Weights of a small GPT-style language model, trained from scratch on English Wikipedia: 10M parameters.
MLP neurons of a small language model. Each row is named by its layer, matrix (up: input weights) and neuron, and shows model dimensions 160-255. Each number is 50 + 12 x the weight over its row's rms, rounded and kept within 0 to 99.
After each neuron's rows, "fires on" lists the tokens most often at its 100 highest values on Wikipedia text that the model never trained on; "fires in" lists the words (lower case) most often at its 100 highest values on Wikipedia text that the model never trained on.

L8.up815:63 40 40 63 64 46 45 51 51 46 48 48 38 55 71 59 39 61 50 51 63 46 48 56 53 80 43 50 55 45 51 42 60 56 62 53 56 54 48 61 42 47 53 55 40 58 84 50 32 35 47 51 46 75 64 52 14 57 44 49 44 35 37 67 38 47 58 42 35 61 31 45 43 32 80 54 53 67 37 36 58 46 68 38 45 64 44 51 58 50 49 58 40 53 67 61
fires on: " the", " its", "a"
fires in: "the", "its", "la"

L3.up638:49 51 56 60 60 68 56 60 51 48 52 43 47 45 64 62 59 64 50 40 56 66 55 54 60 70 34 40 37 34 63 35 50 34 50 27 48 55 50 48 48 50 35 52 72 50 52 69 83 42 63 59 59 35 37 36 45 43 56 27 61 33 37 78 62 58 58 67 53 71 48 49 49 43 50 50 47 46 60 53 48 58 46 45 53 46 51 32 52 59 34 47 41 65 28 56
fires on: " that", " this", " to", " the", " al"
fires in: "that", "this", "to", "the"

L4.up23:38 48 57 61 38 44 68 49 70 60 62 70 65 38 33 33 26 47 48 62 49 58 54 43 46 48 46 59 36 34 45 64 56 32 25 34 37 53 75 72 49 52 43 62 58 41 40 19 32 40 56 31 53 55 57 48 46 44 67 51 57 82 43 37 22 35 42 54 48 54 49 63 50 43 69 59 37 43 54 53 62 68 59 35 58 61 45 50 47 58 64 53 62 69 40 74
fires on: " at", " from", " in", " college", " a"
fires in: "at", "from", "in", "college", "a", "earned"

L4.up597:34 61 51 57 35 63 40 65 59 46 61 13 59 50 78 39 34 63 50 29 48 34 58 30 45 29 64 49 29 48 49 57 39 46 31 42 44 54 45 52 61 62 47 47 48 52 54 56 47 50 42 38 58 79 51 43 41 60 60 25 40 26 54 68 45 33 63 56 58 49 54 43 55 45 30 24 22 54 46 53 40 49 47 51 48 47 45 57 53 61 78 52 36 44 48 72
fires on: " had", " has", " a", " final", " test"
fires in: "had", "has", "a", "final", "cause", "front"

L3.up752:68 43 49 59 24 29 61 58 63 63 50 58 45 51 61 54 42 58 33 55 39 61 51 50 50 65 51 36 38 63 57 55 48 38 63 54 47 56 62 49 69 50 42 60 51 51 44 37 46 56 51 36 46 51 63 48 21 37 25 35 61 40 69 56 72 71 40 45 54 44 43 47 67 47 43 36 36 47 69 69 62 46 41 60 46 39 25 44 21 41 48 38 51 31 41 57
fires on: " first", " only", " began", " then", " again", "ometimes"
fires in: "first", "only", "began", "then", "again", "sometimes"

L4.up496:62 40 62 61 46 47 47 70 40 42 46 38 31 51 39 42 34 63 65 47 46 56 46 44 54 33 66 50 43 62 63 69 28 63 57 46 49 63 43 54 59 38 47 67 51 60 64 50 47 58 47 29 73 59 43 61 30 61 53 64 22 59 18 51 51 32 40 42 57 64 60 47 38 58 44 63 29 44 54 35 51 38 57 66 51 55 64 67 48 48 46 48 24 45 69 77
fires on: " This", " These", " these", " each", " viol"
fires in: "this", "these", "each"

L7.up931:67 61 46 34 46 33 71 51 55 46 50 54 52 42 32 47 30 40 42 44 47 51 34 36 42 45 45 55 35 58 39 60 72 45 58 49 70 36 41 53 73 27 38 37 60 59 66 52 49 66 46 68 50 42 72 56 48 71 21 56 45 46 36 46 37 74 39 47 62 58 50 48 34 66 60 38 52 51 49 43 38 55 70 37 55 64 73 20 57 61 65 61 52 76 45 47
fires on: " for", " with", "v", "rit", "ent"
fires in: "for", "with", "gained", "earned", "elvis", "critical"

L3.up610:43 41 65 41 52 64 41 35 48 38 45 33 41 52 61 48 48 49 30 57 63 57 74 46 47 23 44 49 36 46 38 52 33 50 64 62 18 47 68 37 51 51 58 62 54 45 53 57 56 54 45 48 44 50 59 51 49 30 58 43 41 57 39 36 58 32 42 69 45 54 38 55 76 46 56 32 58 54 47 48 64 51 39 36 36 49 23 39 48 47 42 64 62 44 52 52
fires on: " of", " who", "airman", " his", " film", " director"
fires in: "of", "who", "chairman", "his", "film", "director"

L3.up940:40 70 29 40 37 61 42 64 58 45 58 32 46 49 57 42 64 60 29 58 52 61 56 55 47 48 56 45 53 52 56 51 39 43 68 66 49 49 62 58 51 45 49 43 45 44 46 57 75 33 41 45 58 65 30 38 48 59 55 54 35 31 74 37 52 50 36 68 58 70 39 54 66 54 40 55 35 39 55 38 49 33 51 44 43 65 40 51 32 77 33 50 51 38 60 57
fires on: " He", " have", " also", " and", " had", " has"
fires in: "he", "have", "also", "they", "and", "had"

L4.up153:49 34 60 52 34 49 41 57 53 40 62 63 43 59 37 50 42 52 49 46 59 47 16 46 43 42 57 35 44 42 48 81 54 39 62 69 50 64 58 65 47 37 28 61 26 51 63 58 43 52 58 52 41 37 66 55 35 50 36 34 53 44 39 71 53 49 48 46 77 58 38 61 43 46 33 67 39 49 25 52 48 58 59 45 54 47 39 25 62 57 47 62 44 46 42 58
fires on: " with", " for", " With"
fires in: "with", "for"

L3.up0:49 43 53 38 25 71 39 17 50 46 48 48 50 47 45 55 46 21 53 32 55 43 69 32 71 67 45 62 47 24 60 57 40 51 23 65 49 53 58 63 42 45 59 56 56 72 54 60 65 71 54 45 46 56 39 48 44 42 52 45 29 58 36 58 48 31 45 41 52 40 50 60 50 35 54 42 39 58 63 67 40 59 55 55 51 44 32 41 72 57 57 38 68 37 55 72
fires on: " was", " in", " and", " up"
fires in: "was", "in", "and", "which"

L3.up453:41 61 38 41 39 58 49 63 56 56 41 52 52 66 40 64 78 28 51 57 52 52 51 65 62 34 58 33 35 39 41 55 50 42 73 45 54 63 40 41 60 26 46 65 58 43 49 26 45 77 69 66 59 56 33 67 42 65 48 58 40 50 69 40 63 61 44 50 55 59 50 46 47 48 60 42 52 35 56 55 51 64 65 45 58 35 50 52 38 48 66 51 37 53 41 50
fires on: " not", " more", " most", " or", "See"
fires in: "more", "not", "most", "or", "see", "people"

L3.up819:53 53 66 56 51 60 43 58 65 52 84 33 51 53 40 25 64 61 48 55 54 50 37 29 49 49 48 45 25 58 66 66 49 40 45 75 43 40 44 55 58 43 46 33 50 47 64 23 59 69 51 49 45 76 28 61 50 46 41 37 29 29 22 55 40 59 39 51 58 70 55 56 30 25 40 67 29 34 39 39 50 53 52 44 62 39 50 54 66 39 37 33 41 43 67 66
fires on: " had", " also", " has", " rather", " have", " it"
fires in: "had", "also", "has", "rather", "have"

L3.up919:45 65 57 55 31 46 51 51 70 47 49 41 43 62 49 33 44 57 45 50 37 60 40 55 46 56 50 33 55 40 78 61 36 49 61 53 41 49 43 53 32 43 65 64 59 27 65 39 66 51 63 37 55 42 57 54 71 41 38 53 72 48 68 43 49 44 26 44 31 45 47 42 58 68 63 50 54 47 25 54 66 31 31 31 67 62 48 46 50 62 36 60 38 44 58 49
fires on: " who", " having", " has"
fires in: "who", "having", "has"

L7.up562:29 55 45 69 40 47 57 50 32 61 37 57 49 50 53 29 39 49 49 51 51 60 42 58 45 53 67 54 40 52 32 39 50 53 23 24 53 57 77 66 61 45 54 47 40 51 54 56 33 50 75 70 58 55 51 61 36 72 51 51 38 46 45 36 42 47 66 57 28 71 72 56 51 51 60 23 48 52 51 56 37 53 71 63 46 52 23 47 60 40 54 44 61 57 30 75
fires on: " his", " of", "'s", " to"
fires in: "his", "of", "s", "to"

L3.up698:60 42 77 54 30 68 46 67 66 56 43 42 31 58 47 51 36 37 55 64 48 58 43 34 57 64 55 48 53 44 33 57 48 51 39 45 42 57 32 54 39 57 46 50 43 35 58 65 50 78 51 27 55 57 45 46 67 84 28 37 67 42 81 76 36 53 52 77 73 46 33 41 40 48 62 47 48 49 50 33 44 30 69 59 43 50 64 55 48 54 40 49 35 31 48 53
fires on: " first", " one", " full", " third", "0", " all"
fires in: "first", "one", "full", "third", "2000"

L8.up714:39 67 59 39 61 59 47 57 43 62 51 66 31 45 34 44 52 38 31 54 55 51 42 38 33 36 51 41 43 63 47 65 23 42 51 51 58 62 52 37 69 65 49 20 50 73 43 40 66 42 39 41 56 61 61 58 53 44 49 28 55 35 49 50 64 38 44 59 61 47 45 57 71 48 64 53 52 22 45 39 51 47 42 58 37 57 49 43 53 40 46 43 70 40 52 53
fires on: " who", "9", " to", " he", " and"
fires in: "who", "to", "and", "he"

L3.up358:55 49 40 65 57 47 24 48 66 53 54 57 41 57 76 54 62 58 46 52 32 45 51 54 77 55 61 47 72 48 58 97 38 38 53 47 46 50 59 31 49 33 34 25 43 37 58 47 29 56 50 51 34 51 67 60 33 61 63 66 41 40 36 54 68 52 50 70 37 37 48 61 49 52 69 46 34 65 35 46 52 48 50 70 46 53 57 56 48 45 43 74 45 58 31 59
fires on: " his", " her"
fires in: "his", "her"

L3.up848:36 58 60 27 31 40 35 40 52 53 54 61 63 50 72 63 50 57 48 77 43 41 52 52 36 50 58 47 73 51 57 48 39 47 50 43 45 54 37 53 40 42 51 50 50 53 30 59 60 70 56 63 54 49 43 66 48 40 55 42 68 43 38 39 62 53 48 39 34 35 72 60 39 46 59 60 35 66 49 37 42 64 54 53 51 47 51 29 68 61 82 34 41 41 46 49
fires on: " at", " John", " near", " Ste", " William"
fires in: "at", "john", "nearly", "william", "steady"

L3.up1002:44 55 59 40 57 54 63 62 55 52 48 56 39 47 53 38 48 34 58 30 60 47 54 77 59 72 45 31 52 44 56 42 69 61 61 75 40 49 42 53 50 52 55 48 43 54 76 58 59 44 53 34 54 53 57 37 67 20 40 53 47 45 55 45 35 53 25 53 64 55 61 44 28 46 54 12 53 24 30 54 69 49 19 62 45 53 57 65 37 54 73 58 32 43 54 58
fires on: " and", " And", " to"
fires in: "and", "to"

L7.up520:45 53 54 49 52 38 58 37 42 49 61 23 47 44 33 42 63 49 58 39 54 48 70 68 61 62 69 25 52 13 57 67 59 39 55 52 51 40 50 60 47 56 60 39 42 51 12 54 33 39 44 52 32 41 49 46 45 45 48 67 37 42 57 59 38 60 12 57 34 51 51 35 67 44 45 59 38 47 26 66 60 52 61 47 53 48 39 36 56 47 61 59 42 64 58 51
fires on: " is", " was", " by", " re", " and"
fires in: "is", "was", "by", "and"

L8.up979:63 63 51 62 41 32 58 44 54 51 44 55 32 47 47 60 32 52 60 50 40 48 73 37 51 57 53 33 57 49 55 66 56 56 63 70 52 46 39 46 45 38 46 42 39 40 42 53 54 49 36 70 48 48 42 58 53 35 55 60 45 35 50 60 54 52 58 64 48 45 60 64 48 68 50 37 36 52 66 69 51 47 67 78 25 42 51 39 62 53 66 35 44 53 38 63
fires on: " was", "1", " been", " be"
fires in: "was", "been"